config.toml
n_layer = 10
head_dim = 64
bias = "none"
tie_embeddings = false
final_lr_fraction = 0.0
batch_tokens = 65536
seq_len = 256
dataset = "wikipedia_en"
MLP neurons of a small language model. Each row is named by its layer, matrix (gate and up: input weights) and neuron, and shows model dimensions 16-79. Each number is 200 + 40 x the weight over its row's rms, rounded and kept within 0 to 999. A neuron's up and down rows have the sign that makes its largest values positive.
A block is one neuron, or neurons of one layer that tend to fire together. After each block is what it responds to, as a language model described it from the Wikipedia text at the highest values.

L4.gate298,185,197,184,224,128,230,166,245,170,205,206,184,193,239,170,165,226,127,216,141,206,231,175,235,179,216,178,287,229,192,220,243,219,212,244,212,156,97,176,210,262,204,83,159,198,194,197,152,203,157,130,273,206,178,240,149,206,215,119,210,173,115,262,284
L4.up298,224,269,215,172,206,200,109,142,120,119,130,201,205,247,227,159,209,218,155,161,208,173,210,140,176,193,220,177,203,201,199,228,236,214,190,240,253,204,149,198,114,151,171,120,135,154,198,218,204,256,171,239,275,197,185,227,124,166,167,168,187,161,208,191
Responds to: Appositive comma before name. Commas (sometimes is, was, called) right after a noun phrase like his son, her memoir, the director, where a name or explanation follows.

L2.gate123,252,133,195,165,182,239,193,97,197,205,273,174,188,152,189,237,189,207,257,124,185,216,239,269,230,228,296,142,204,176,185,212,175,276,177,132,150,204,198,132,236,164,121,202,116,228,224,208,187,216,201,224,245,116,230,217,227,154,204,253,193,195,210,117
L2.up123,201,212,232,254,231,184,197,212,133,218,254,243,171,168,128,176,171,234,154,162,117,204,271,192,219,179,193,232,238,212,242,236,201,245,149,138,171,164,241,138,256,165,237,174,192,231,252,173,151,199,189,228,149,190,200,170,187,142,180,235,227,147,189,174
L2.gate378,332,192,224,170,202,221,134,172,191,189,190,230,217,174,195,151,270,201,199,216,203,168,194,226,222,156,223,217,178,221,133,106,200,286,261,177,160,197,115,133,267,156,187,133,120,286,118,199,193,147,199,246,263,190,227,239,206,193,178,242,151,195,183,197
L2.up378,255,132,232,185,192,222,163,217,160,211,168,203,239,135,142,168,217,229,216,282,165,185,171,269,255,207,246,204,195,175,153,197,248,127,210,190,231,223,205,184,161,129,168,207,242,232,155,277,210,235,145,166,175,173,193,110,234,178,156,236,172,249,205,184
L2.gate467,287,167,182,216,224,261,188,148,206,122,179,226,145,247,280,138,183,219,206,196,202,232,193,142,143,218,212,168,224,197,191,215,181,269,159,195,187,193,81,147,199,151,186,254,169,280,239,304,192,226,260,212,217,168,280,210,156,163,113,241,286,171,167,181
L2.up467,248,208,159,197,217,99,124,191,239,196,205,134,200,120,229,225,189,222,216,188,210,179,179,263,198,155,187,255,222,220,198,258,138,235,219,191,205,193,203,160,222,216,184,189,237,249,244,140,164,170,221,206,140,162,214,233,158,176,231,281,183,144,244,242
L2.gate498,219,241,259,244,259,126,206,107,219,127,215,161,240,216,210,168,216,241,280,181,219,240,179,212,245,249,175,210,257,211,137,170,179,162,211,140,219,144,184,198,161,182,192,148,160,260,140,122,205,273,174,171,135,237,248,218,107,173,247,242,132,149,171,171
L2.up498,182,198,161,181,205,170,214,181,205,206,134,199,176,256,218,183,215,265,195,129,237,180,151,197,163,164,222,227,190,309,145,184,297,250,208,160,190,228,172,111,177,229,141,207,224,180,160,191,183,169,214,178,224,247,189,160,217,138,143,245,251,209,215,174
L2.gate676,221,266,152,138,254,259,160,269,150,192,197,111,215,273,160,198,227,149,198,164,188,195,144,198,207,104,131,231,149,174,216,255,241,164,191,125,93,156,185,206,147,142,243,123,151,178,168,230,162,260,190,223,189,109,160,177,278,183,142,221,186,182,294,153
L2.up676,256,127,254,149,232,187,199,152,176,123,230,202,226,191,207,182,207,199,203,245,218,155,201,285,104,232,262,231,183,232,203,228,246,228,223,199,224,234,219,200,260,172,167,198,167,169,231,147,171,218,253,160,209,185,302,225,145,110,196,154,274,178,209,232
L2.gate736,159,169,247,229,223,242,108,156,225,148,189,229,177,244,202,107,192,319,185,240,232,212,283,128,232,214,244,234,214,217,220,179,293,240,227,179,153,144,210,190,203,180,168,205,259,256,141,151,221,225,168,181,221,203,228,191,175,130,261,239,147,217,222,181
L2.up736,206,217,252,239,191,291,211,219,147,157,161,257,206,187,186,199,206,175,205,146,150,276,155,188,181,142,237,111,189,204,227,243,176,242,208,243,232,190,268,182,130,132,216,229,198,201,177,209,206,158,194,238,93,240,210,310,241,180,254,188,181,251,203,223
L2.gate993,201,204,183,191,196,209,153,177,126,172,122,219,228,143,188,195,279,156,174,184,187,175,164,201,216,166,234,212,187,246,171,175,227,140,270,177,233,193,167,171,198,216,234,217,140,194,251,166,150,194,183,113,183,148,221,238,154,196,259,209,225,137,264,178
L2.up993,191,259,234,183,243,167,152,179,183,236,116,208,194,173,174,132,239,157,218,198,155,190,197,171,259,241,205,216,215,180,234,245,225,142,226,197,190,221,164,136,139,171,142,210,249,196,201,201,224,189,143,213,168,183,170,261,199,207,206,223,238,160,289,191
L2.gate1070,238,174,254,177,264,217,114,235,218,191,176,191,190,158,150,217,204,130,213,199,197,152,252,210,170,133,243,184,202,229,174,147,223,157,189,189,245,253,261,196,166,223,172,228,223,172,170,207,172,178,234,234,249,136,269,243,157,232,167,204,216,265,228,119
L2.up1070,199,124,140,176,314,243,180,237,263,208,246,129,172,200,220,192,142,236,150,196,228,205,162,213,217,215,172,207,260,233,178,167,138,256,188,217,239,251,245,183,221,123,191,289,193,147,181,179,119,257,239,205,283,234,159,176,151,213,128,168,221,170,252,157
Responds to: Table row breaks. Line breaks that end a pipe-delimited table row, usually deep in chart, roster or results tables; weaker on the preposition "by" in prose (a study by, fell by 40%).

L5.gate15,172,227,202,259,162,151,186,245,176,199,182,172,208,212,134,233,208,260,226,248,278,211,140,139,200,209,234,214,193,160,216,217,193,183,182,117,188,221,183,170,259,233,241,169,245,242,82,141,124,285,184,202,216,285,142,217,220,167,159,272,234,236,295,190
L5.up15,203,188,191,167,164,227,152,164,210,194,145,286,232,265,228,181,169,129,182,202,184,209,248,162,227,160,233,233,247,188,247,86,201,246,151,163,199,182,218,206,153,218,234,221,200,172,226,178,207,184,192,178,236,203,231,175,190,175,116,195,190,163,223,276
L5.gate107,234,144,128,283,225,132,232,190,172,192,251,198,219,247,231,179,226,221,239,226,217,180,234,164,221,189,197,144,277,209,144,191,154,217,196,165,228,166,213,231,141,181,206,167,252,291,190,246,113,273,166,247,227,207,134,246,219,161,223,183,92,208,233,105
L5.up107,285,160,192,173,168,162,249,183,157,187,162,151,175,179,179,165,210,163,130,257,198,106,185,181,165,187,196,211,237,104,171,184,167,223,187,181,213,165,99,166,243,182,131,189,252,123,153,249,181,234,182,169,174,176,228,194,237,147,160,192,218,162,230,238
L5.gate188,240,252,240,197,145,215,171,228,251,143,161,171,167,230,182,302,243,178,143,132,148,292,157,173,229,138,153,243,214,193,282,158,243,133,177,196,221,192,195,225,153,224,206,190,165,241,212,140,214,167,226,226,169,192,128,243,157,198,172,237,126,198,208,211
L5.up188,198,175,259,186,209,219,143,204,224,159,194,95,248,196,220,162,198,165,197,143,246,248,211,171,168,177,150,136,239,225,216,210,218,186,140,215,231,173,158,196,138,247,211,199,224,227,237,193,198,287,211,177,224,181,139,167,238,118,165,254,178,177,185,237
L5.gate606,239,225,138,231,221,159,166,217,237,230,140,229,195,148,249,147,178,168,214,212,181,154,273,172,173,169,123,218,202,237,228,187,232,160,192,224,229,180,249,142,165,245,267,164,177,193,235,121,215,252,260,235,250,239,198,237,232,206,147,247,189,198,124,199
L5.up606,165,249,257,205,203,188,166,196,248,181,210,197,239,251,178,210,221,122,155,180,164,210,274,178,254,127,168,212,257,199,211,265,107,188,164,219,239,202,125,252,253,218,225,181,206,236,265,186,184,226,157,232,188,203,217,222,221,242,218,250,167,156,120,161
L5.gate628,246,207,270,215,144,237,132,161,180,217,161,201,216,183,193,212,125,225,162,197,153,244,212,199,239,196,284,246,236,179,160,257,221,159,236,147,113,131,160,227,210,149,274,191,218,236,153,209,261,187,224,283,194,180,229,211,215,266,157,229,154,178,173,242
L5.up628,231,174,290,193,231,244,198,216,179,165,182,206,186,195,131,236,135,175,156,213,201,319,236,248,212,225,208,229,220,103,161,234,161,170,182,123,207,258,182,178,255,255,236,209,270,225,142,242,216,232,220,290,212,200,243,260,194,196,181,200,193,172,61,201
L5.gate811,278,214,170,213,126,220,139,175,212,178,174,181,228,186,185,220,254,151,194,134,247,210,127,145,135,210,189,244,277,199,245,193,236,216,176,163,199,191,155,238,205,173,135,191,147,207,196,112,209,242,263,230,178,257,151,161,166,183,194,228,165,208,306,201
L5.up811,214,206,273,192,166,175,242,236,240,146,175,154,145,175,165,151,204,134,213,212,200,245,241,216,241,231,230,247,224,130,188,168,190,110,161,153,235,195,181,197,204,266,236,215,235,148,221,232,207,167,163,204,188,149,172,217,143,217,188,145,228,271,216,308
L5.gate934,166,144,258,163,163,201,163,221,259,198,174,199,196,203,171,166,200,230,150,162,169,188,99,169,170,188,115,251,186,244,124,173,214,180,204,184,187,144,207,157,137,174,251,189,193,278,139,202,165,243,189,228,240,313,186,221,200,147,195,177,237,185,210,203
L5.up934,210,153,224,160,228,222,241,146,174,175,206,113,232,188,175,193,190,262,249,171,163,223,133,215,163,211,213,224,184,220,242,171,265,227,224,136,169,260,231,206,220,211,186,256,207,221,135,244,206,239,161,105,213,185,250,172,240,164,216,287,183,174,222,190
L5.gate1057,167,238,204,241,231,152,210,176,245,207,174,197,165,266,152,179,172,148,199,174,161,224,149,125,210,175,145,185,188,148,185,209,153,196,116,261,183,190,247,190,216,168,177,197,280,154,236,209,246,162,217,190,236,188,146,260,191,212,152,273,131,195,216,226
L5.up1057,162,173,153,198,190,241,215,218,255,205,176,192,251,211,235,185,198,217,195,256,291,195,251,153,156,213,129,210,209,194,197,206,107,234,208,224,142,169,195,234,236,231,195,183,203,183,221,242,228,226,250,207,276,204,250,212,168,225,181,180,231,197,230,186
Responds to: Table row line breaks. Line breaks ending a row of a markdown table (after a closing |), as in results, election, or filmography tables; also, weakly, newlines after section headings and sentence-ending periods.

L5.gate61,193,198,241,224,163,205,199,171,248,115,231,228,187,163,198,220,172,225,245,216,281,188,142,113,215,185,188,173,242,185,199,113,226,213,213,137,239,208,167,225,251,194,178,155,284,151,178,185,228,104,181,173,171,240,199,256,244,250,179,172,263,211,216,202
L5.up61,180,165,193,197,249,203,172,216,115,271,161,223,163,277,164,212,241,200,148,237,190,213,164,171,280,251,189,252,205,250,225,269,203,201,256,170,146,200,256,159,213,125,233,217,205,180,159,204,178,124,209,187,204,229,201,217,236,195,167,207,184,227,266,159
L5.gate135,168,223,150,205,210,237,156,229,172,237,173,222,242,221,182,175,188,259,211,237,100,239,222,155,250,211,166,180,223,156,218,231,166,179,205,198,237,226,154,216,206,161,218,152,205,218,275,123,176,155,147,206,195,138,209,287,223,234,211,138,223,162,241,226
L5.up135,208,189,193,168,155,250,145,155,173,196,217,200,223,196,193,188,186,213,174,183,245,207,151,165,222,141,319,195,180,211,252,241,190,146,258,160,208,154,214,187,195,165,205,273,173,246,197,227,162,227,212,218,237,132,234,190,202,227,194,180,207,145,170,173
L5.gate450,222,236,200,225,234,189,244,238,133,234,255,225,193,135,200,130,322,270,197,256,120,128,164,215,161,200,204,205,219,240,213,175,172,219,181,228,169,153,188,160,177,166,240,221,249,145,173,157,134,238,150,290,181,197,225,137,222,230,205,205,174,219,203,231
L5.up450,233,204,244,172,206,181,238,166,174,176,120,209,228,228,261,249,177,156,205,185,222,265,199,206,232,225,210,113,179,242,176,213,232,175,164,256,206,228,177,265,278,213,291,204,245,245,172,145,210,224,195,241,190,180,200,206,179,227,153,169,138,128,202,201
L5.gate539,193,271,239,221,188,224,178,226,197,157,152,234,202,225,224,165,236,204,221,147,228,208,146,151,247,169,182,271,191,226,253,144,275,185,243,118,183,229,161,163,167,219,263,193,123,177,171,161,221,165,201,119,173,189,114,224,146,258,256,244,158,221,205,234
L5.up539,149,209,239,189,241,251,196,189,255,250,181,286,210,225,198,216,171,238,239,151,292,159,178,182,168,172,290,123,175,223,204,173,214,148,228,209,248,181,180,202,163,199,214,231,132,161,169,182,182,249,173,221,183,220,158,219,195,284,164,218,211,235,200,243
L5.gate891,131,245,259,185,185,230,177,307,242,199,133,205,212,155,224,142,256,238,245,226,273,149,212,225,233,181,244,229,192,148,283,144,250,189,193,203,209,194,128,236,217,208,252,271,231,215,172,255,187,182,162,250,279,140,262,235,272,258,155,206,227,160,248,296
L5.up891,231,204,119,189,165,234,201,150,193,190,252,254,213,195,270,226,175,190,202,210,120,209,187,220,202,210,234,141,217,208,181,255,132,231,239,178,248,122,171,261,154,169,210,292,197,264,173,172,145,223,175,177,197,158,218,182,231,255,238,170,144,183,127,255
L5.gate956,138,212,192,162,164,178,222,189,190,188,243,169,196,280,179,159,239,199,236,215,252,200,200,100,254,215,200,175,241,197,201,154,176,205,203,178,166,230,257,303,204,177,137,202,221,142,148,152,207,208,216,115,185,140,102,236,273,234,143,227,164,220,223,261
L5.up956,239,175,263,199,155,209,91,190,211,210,221,157,181,205,239,218,147,249,232,117,255,234,218,309,229,245,209,221,197,215,202,194,216,243,266,206,176,180,109,197,289,151,238,180,135,117,216,192,135,189,244,222,245,203,187,134,255,190,278,147,222,187,230,282
L5.gate1090,275,216,187,229,161,178,180,176,245,190,227,199,241,141,243,141,156,243,200,251,211,165,190,305,190,161,240,235,167,209,219,172,265,245,250,168,224,247,114,148,186,180,214,223,141,187,217,200,262,233,194,194,215,261,203,276,174,246,229,186,229,218,147,193
L5.up1090,172,197,198,208,238,167,149,230,195,281,237,151,193,185,204,235,216,223,249,170,186,144,184,209,153,207,211,215,220,220,159,142,236,153,222,244,216,164,219,233,222,194,263,250,143,190,232,105,231,183,109,199,167,142,161,231,182,208,186,164,213,173,197,184
L5.gate1129,125,192,268,230,207,286,199,224,234,208,146,201,206,173,198,165,204,176,191,178,171,131,187,231,182,224,177,176,264,144,164,212,158,234,190,173,171,178,186,209,178,187,300,250,151,188,170,177,272,202,164,208,222,152,220,193,193,200,194,246,191,216,191,205
L5.up1129,180,202,219,172,192,284,231,190,237,220,209,230,187,101,288,169,158,200,211,175,186,133,241,201,277,265,183,211,185,225,205,192,167,159,191,103,175,149,215,209,206,222,249,231,236,189,261,167,180,165,183,160,207,200,252,176,244,194,86,206,216,170,212,277
Responds to: Appositive comma after kinship noun. Comma right after a kinship word (son, father, brother, cousin, grandfather) that introduces a named relative, e.g. "His son, Yin…"; also scattered mid-word pieces.

L2.gate109,206,266,194,225,144,201,277,178,165,119,199,200,179,246,232,143,150,233,232,198,172,170,204,124,207,166,218,162,213,193,191,235,212,158,205,114,218,222,124,100,220,261,221,140,235,179,160,196,143,275,158,249,221,214,154,198,227,188,247,236,176,195,251,232
L2.up109,168,238,229,149,201,139,222,231,180,214,211,290,214,250,196,221,133,196,185,178,234,200,254,276,189,211,273,183,265,241,177,190,263,224,127,193,205,167,171,205,240,160,172,162,271,207,191,278,236,246,257,259,225,152,221,183,192,202,236,237,153,165,161,224
L2.gate210,304,221,172,183,169,130,273,148,203,171,136,177,240,188,161,139,144,207,131,159,181,153,227,229,212,224,188,159,278,185,169,193,230,121,231,143,169,270,180,139,199,198,145,133,168,169,161,196,250,260,146,224,212,193,284,152,165,143,140,230,176,181,272,213
L2.up210,228,94,168,181,251,120,195,137,243,133,141,221,187,218,179,226,151,232,127,124,144,199,148,192,286,211,180,177,234,216,236,220,191,153,208,205,284,217,246,195,159,162,217,260,165,186,209,217,218,188,246,231,171,202,211,176,159,161,223,241,169,284,208,122
L2.gate337,313,149,174,220,289,126,220,162,194,268,256,149,180,266,217,220,191,192,236,263,177,200,218,182,168,219,192,175,242,236,183,149,214,202,210,140,216,220,212,194,218,183,190,151,171,202,173,197,184,274,272,166,148,112,213,184,189,261,189,263,165,212,219,211
L2.up337,189,137,291,198,277,193,249,208,184,221,224,247,214,191,198,153,223,197,191,258,179,220,213,169,224,192,199,200,251,168,187,178,196,208,262,249,263,204,163,259,229,177,164,190,194,163,178,155,222,238,194,168,169,229,189,111,206,190,161,184,223,219,232,247
L2.gate610,215,118,225,167,218,206,285,198,196,120,192,199,224,240,159,235,132,228,202,188,246,275,250,217,155,175,146,253,242,274,213,177,231,179,140,228,202,215,169,162,153,217,219,150,172,248,205,158,157,197,215,209,182,143,240,213,234,194,197,163,172,247,192,210
L2.up610,152,252,207,230,177,277,238,165,195,239,210,177,201,169,209,223,229,204,124,151,213,145,206,217,219,226,219,280,215,261,174,223,197,148,259,260,256,301,148,236,131,224,281,180,144,210,135,112,245,192,259,243,180,244,179,203,262,173,155,172,172,122,185,190
L2.gate628,249,270,233,177,191,152,241,236,266,215,243,213,197,175,245,114,197,207,246,118,201,127,221,207,174,232,246,177,188,272,188,164,163,205,218,215,216,127,155,201,196,165,267,140,194,250,209,218,173,221,227,238,138,211,227,198,161,286,244,128,156,221,183,244
L2.up628,149,141,183,245,263,161,243,135,167,194,167,199,222,199,256,174,170,178,148,180,286,160,211,197,216,241,127,192,222,223,220,205,234,255,142,135,164,213,231,220,197,138,262,196,157,200,219,245,186,167,232,170,222,154,192,173,150,256,220,143,150,150,231,284
L2.gate781,219,182,157,226,318,228,199,215,185,171,133,236,215,120,218,171,225,239,139,242,229,219,118,232,169,192,241,242,162,209,228,181,276,242,217,202,156,195,174,169,233,250,219,260,186,179,278,255,148,209,189,230,195,135,213,170,236,224,112,187,218,187,254,232
L2.up781,197,140,148,157,221,233,263,214,202,208,140,171,223,131,158,177,178,231,192,221,175,194,192,184,196,255,228,294,183,198,200,226,198,203,234,186,169,220,241,237,246,224,191,205,211,230,262,275,214,183,184,195,139,213,301,157,122,182,126,189,174,173,226,189
L2.gate845,217,212,195,192,213,175,289,134,188,176,212,181,217,176,163,267,208,224,225,176,213,204,228,204,218,238,148,244,234,215,184,172,265,190,258,174,216,167,223,219,188,157,172,224,218,203,221,198,202,249,230,232,194,180,218,221,225,237,118,251,199,241,227,246
L2.up845,142,256,202,262,146,129,252,183,261,216,248,241,171,221,187,179,198,228,263,113,208,203,195,170,206,186,179,226,200,252,290,168,213,204,249,156,245,234,191,293,176,245,168,186,179,205,242,222,230,192,229,160,226,191,211,188,190,240,227,174,264,262,189,210
L2.gate923,191,201,198,212,216,174,301,198,161,136,202,197,239,166,213,201,177,247,178,209,172,229,286,245,230,265,181,256,211,199,145,138,164,217,163,142,149,211,179,114,191,206,150,224,208,230,190,218,166,226,233,182,156,188,191,259,235,201,186,233,192,155,275,157
L2.up923,160,141,206,149,224,213,202,158,194,191,130,189,187,129,212,220,192,171,170,222,165,177,192,241,236,259,249,214,242,223,196,176,167,228,178,173,163,112,168,210,238,223,197,253,200,188,228,248,207,215,211,206,187,169,215,222,244,165,214,216,165,156,211,161
Responds to: Mid-word "i" fragments. Short word-piece tokens ending in i, mostly inside longer words and foreign names, such as si, ri, ti in siphonal, arthritis, Scornicești.

L2.gate145,189,263,253,196,177,158,155,160,262,180,255,184,246,246,265,191,179,137,148,145,198,243,197,196,231,269,183,135,258,183,172,150,149,194,255,259,232,245,216,146,223,239,190,169,195,245,175,182,181,145,240,245,131,138,177,202,224,177,172,212,197,119,241,213
L2.up145,215,163,184,207,163,182,227,172,180,244,156,196,233,138,175,259,206,236,175,257,187,185,150,260,220,216,238,218,273,221,150,214,202,157,163,227,171,217,241,164,120,173,258,191,197,225,271,252,222,223,184,180,239,213,174,257,191,270,208,322,158,305,215,127
L2.gate183,132,235,166,217,229,156,198,286,140,220,188,210,248,200,163,209,216,190,218,195,285,202,197,223,242,176,144,215,207,171,188,240,153,263,256,280,252,250,161,246,259,181,162,176,159,219,195,192,132,179,169,213,198,145,155,174,218,229,170,192,255,162,271,209
L2.up183,163,169,195,220,225,149,224,190,292,176,194,177,196,170,131,185,139,228,172,177,202,115,231,185,164,219,289,222,137,288,238,172,233,229,211,205,212,190,170,154,207,262,206,262,163,277,249,148,106,242,211,152,173,176,219,182,214,207,151,199,250,260,243,224
L2.gate357,256,234,245,157,210,159,228,208,272,209,180,199,183,228,177,201,158,237,195,207,199,225,208,187,161,214,233,273,264,206,142,143,158,195,185,238,199,243,145,241,181,216,164,191,156,208,265,219,166,136,222,169,176,234,169,221,162,169,259,233,186,237,241,212
L2.up357,245,157,243,212,93,192,149,214,271,182,256,214,205,223,180,241,231,224,212,211,237,241,232,225,208,169,235,190,210,213,150,194,209,148,140,226,181,223,229,133,169,213,140,173,206,199,255,185,201,176,194,243,215,258,175,149,203,203,229,209,183,228,209,259
L2.gate419,227,204,201,230,247,270,68,174,240,204,213,163,251,241,147,180,246,221,141,205,170,184,182,130,200,197,176,250,278,230,273,188,221,156,209,87,172,156,200,139,207,206,246,162,221,238,211,249,192,165,251,205,192,156,201,159,197,259,239,137,217,147,215,225
L2.up419,178,225,302,84,184,192,266,178,167,172,128,189,190,243,187,278,222,228,240,142,222,166,182,184,181,202,171,276,204,209,160,125,231,167,132,184,242,271,225,181,171,213,204,204,257,173,253,182,217,187,277,158,194,200,281,255,235,219,251,220,206,232,188,187
L2.gate496,227,220,176,186,125,154,232,151,194,172,214,230,188,211,250,224,224,110,223,230,305,185,186,243,205,130,178,278,228,298,208,196,153,205,242,215,165,272,174,182,186,257,180,177,154,155,167,208,173,225,150,233,167,162,172,149,176,179,175,233,142,218,260,113
L2.up496,187,236,188,160,177,181,190,207,169,190,208,222,212,159,305,227,220,229,207,268,200,182,254,210,206,117,205,227,207,170,186,165,176,250,219,237,225,271,285,153,212,186,186,177,259,201,196,211,252,237,227,147,248,176,167,200,209,129,178,132,213,114,240,178
L2.gate729,227,202,217,153,219,145,132,237,182,231,144,274,184,182,170,227,209,179,195,234,204,223,238,168,170,220,183,252,158,109,276,224,237,95,214,187,214,174,222,157,211,231,256,183,197,211,209,193,176,180,199,203,242,180,145,199,201,143,212,225,197,181,155,225
L2.up729,191,192,223,142,182,169,180,214,172,169,223,293,205,160,202,213,227,259,176,198,186,242,131,189,214,134,254,228,293,222,251,160,205,243,187,233,195,162,281,130,212,189,181,216,220,232,193,148,290,183,163,181,210,244,217,231,183,182,177,190,164,169,195,181
L2.gate1012,215,169,134,218,215,202,161,200,259,175,194,158,262,208,169,157,174,210,168,208,190,154,246,167,237,235,219,201,250,226,173,242,226,137,215,253,204,170,246,185,174,226,139,159,166,251,184,169,189,249,212,157,176,180,132,223,205,233,242,199,184,236,187,154
L2.up1012,151,203,205,210,207,167,210,232,178,254,254,153,186,201,156,209,166,122,80,218,234,149,224,212,78,178,273,152,164,233,236,177,179,217,191,222,148,176,200,144,247,212,219,199,276,186,265,96,233,192,225,236,271,169,179,191,244,178,194,201,154,174,251,200
L2.gate1211,172,228,147,217,171,206,160,218,262,183,206,211,150,198,186,115,248,178,259,235,176,158,195,185,225,210,214,179,233,214,185,184,168,157,159,255,223,227,174,172,256,239,170,196,214,268,290,152,189,180,183,187,196,179,165,199,211,217,208,149,220,165,281,243
L2.up1211,162,193,133,223,244,233,197,213,179,226,193,253,188,241,231,122,176,143,234,209,235,200,229,206,220,223,241,191,247,239,176,218,175,81,229,230,159,219,176,171,205,266,130,208,178,199,184,255,238,240,238,213,224,223,186,210,170,161,207,244,205,176,188,152
Responds to: Joining dashes and hyphens. En dashes and hyphens linking two items, mostly in number and year ranges (1990–91, 0.15–0.30, 26–27), also compound names (Beer–Lambert, Mexican–American).

L4.gate840,212,217,226,256,194,218,217,208,213,210,178,196,236,202,175,214,187,124,148,183,272,191,178,206,146,208,221,213,223,237,166,191,195,216,133,167,157,222,197,255,173,261,275,201,223,247,222,170,235,189,270,228,217,210,159,127,241,184,190,216,243,188,135,212
L4.up840,263,254,146,190,144,305,274,163,251,189,299,184,247,233,206,181,185,136,259,212,175,256,170,265,183,205,195,270,175,125,162,274,153,171,228,247,201,255,182,203,182,129,164,167,218,255,240,207,103,247,187,196,230,160,181,195,190,254,201,184,209,241,217,194
Responds to: Biography birth-date parentheticals. Month names and the comma after the day inside opening birth-date parentheses of Wikipedia biographies, e.g. "(born June 29", "13, 1955", "(October 22"; weaker on scattered function words.

L5.gate247,197,300,183,227,205,210,141,166,172,207,172,234,248,158,167,247,215,181,172,173,257,226,239,239,221,136,222,272,189,241,158,149,224,230,141,192,199,159,108,185,258,168,183,173,231,233,254,187,156,178,259,244,234,187,200,288,183,240,171,235,201,169,219,169
L5.up247,191,212,180,210,133,253,166,180,274,165,225,294,234,259,218,191,261,185,235,209,164,166,205,242,207,235,157,252,258,217,149,165,125,147,123,130,169,272,162,183,197,212,184,62,177,211,286,201,190,162,150,239,138,270,220,237,219,245,167,159,159,215,118,139
L5.gate302,197,269,254,230,175,166,116,150,220,163,176,170,205,203,238,258,230,274,125,174,200,210,216,203,199,299,219,221,234,214,209,256,199,214,231,232,183,201,93,132,164,174,213,119,194,177,191,248,218,228,248,255,110,160,224,175,209,180,273,254,228,166,179,222
L5.up302,221,195,247,124,183,167,134,185,213,175,161,215,155,150,210,227,153,262,170,185,200,178,145,269,240,227,196,193,152,207,195,204,181,187,250,188,244,314,168,176,225,265,181,105,179,188,252,174,227,234,277,250,191,207,262,204,175,206,245,190,214,244,210,172
L5.gate745,159,283,184,180,191,279,153,262,166,187,172,318,193,195,172,205,201,280,181,185,187,166,158,258,205,146,150,221,156,319,203,161,184,166,259,158,209,154,177,236,157,181,190,151,201,204,206,265,147,154,235,195,186,226,180,218,298,184,249,207,249,156,185,200
L5.up745,172,242,204,183,249,211,191,292,186,184,154,178,182,199,192,243,241,220,197,161,208,175,229,222,136,183,207,192,237,135,273,208,184,179,208,223,240,204,131,164,213,209,192,188,269,214,166,197,248,163,184,113,184,162,240,219,204,158,208,225,251,152,245,198
L5.gate828,228,248,254,151,254,208,287,150,198,207,255,163,198,215,204,268,153,132,247,242,270,185,232,208,242,226,215,176,177,192,216,147,193,130,193,182,228,196,191,155,164,151,255,217,211,273,261,178,224,253,158,255,180,273,242,196,148,223,126,298,215,162,148,168
L5.up828,150,180,234,240,182,203,181,199,209,159,220,214,182,180,239,115,264,197,265,218,242,233,225,191,199,207,219,186,248,212,167,221,245,264,190,217,264,178,209,236,162,206,176,191,162,252,296,260,177,156,217,243,190,200,240,226,228,179,274,222,227,210,162,207
L5.gate850,230,196,220,170,265,141,243,168,156,211,153,275,199,220,205,234,296,226,259,227,229,215,218,234,198,185,126,152,178,218,233,143,215,208,184,232,202,165,128,218,192,239,230,200,145,181,167,191,189,130,114,221,225,229,155,158,275,144,187,248,230,163,161,198
L5.up850,238,224,184,206,263,211,204,203,260,146,214,226,166,225,151,218,113,240,188,201,262,198,202,195,199,166,186,262,171,222,224,178,125,216,187,140,212,193,203,106,198,204,296,179,141,236,182,210,193,179,223,207,242,255,193,251,221,159,209,264,195,229,211,159
L5.gate917,295,173,133,252,224,235,198,256,199,168,174,299,215,157,172,318,203,252,161,217,213,140,165,177,173,202,222,220,218,224,232,138,154,121,138,179,232,179,175,209,243,139,229,210,181,211,171,168,203,138,143,214,160,220,196,193,197,146,230,142,163,228,208,255
L5.up917,225,245,173,156,102,177,230,205,264,199,184,263,183,180,188,200,149,166,141,191,214,184,200,259,245,243,142,225,158,193,211,139,176,183,165,208,194,129,103,152,185,253,223,225,188,243,184,148,237,138,252,273,184,238,236,167,248,208,178,188,236,173,171,153
L5.gate1188,239,183,125,180,151,273,271,233,234,202,242,218,173,205,219,92,234,223,259,213,177,136,171,171,228,247,212,186,228,152,233,259,187,209,162,128,203,247,171,187,111,232,155,222,225,221,172,236,200,229,194,256,288,184,179,189,186,214,230,228,271,213,276,189
L5.up1188,216,223,129,200,224,225,156,217,181,194,211,194,239,203,214,166,178,123,195,158,199,172,181,272,200,214,200,230,171,149,180,218,206,216,179,134,137,181,126,184,158,119,203,250,231,149,203,242,197,215,160,197,238,142,267,211,212,224,210,250,198,201,136,228
L5.gate1193,263,187,239,230,172,282,175,233,163,288,268,188,208,211,264,200,279,176,177,210,215,153,215,175,216,166,187,259,137,197,208,183,170,155,192,243,144,152,203,195,258,92,187,191,183,214,209,230,242,201,176,236,225,211,196,219,278,190,155,212,291,120,292,213
L5.up1193,206,291,167,195,145,282,112,321,184,111,199,159,212,228,290,165,202,160,194,144,250,222,199,155,202,186,89,202,242,165,241,235,161,222,196,244,246,183,196,182,238,155,191,156,216,251,205,184,176,198,197,153,225,234,259,126,194,166,179,168,218,208,215,186
Responds to: Bracket or range after a name. Opening parentheses right after a full organization, school or person name, introducing an acronym, birth date or years (UNEP, CFL, born 1998), plus joiners like –, to, or between numbers or year ranges (1777–1780).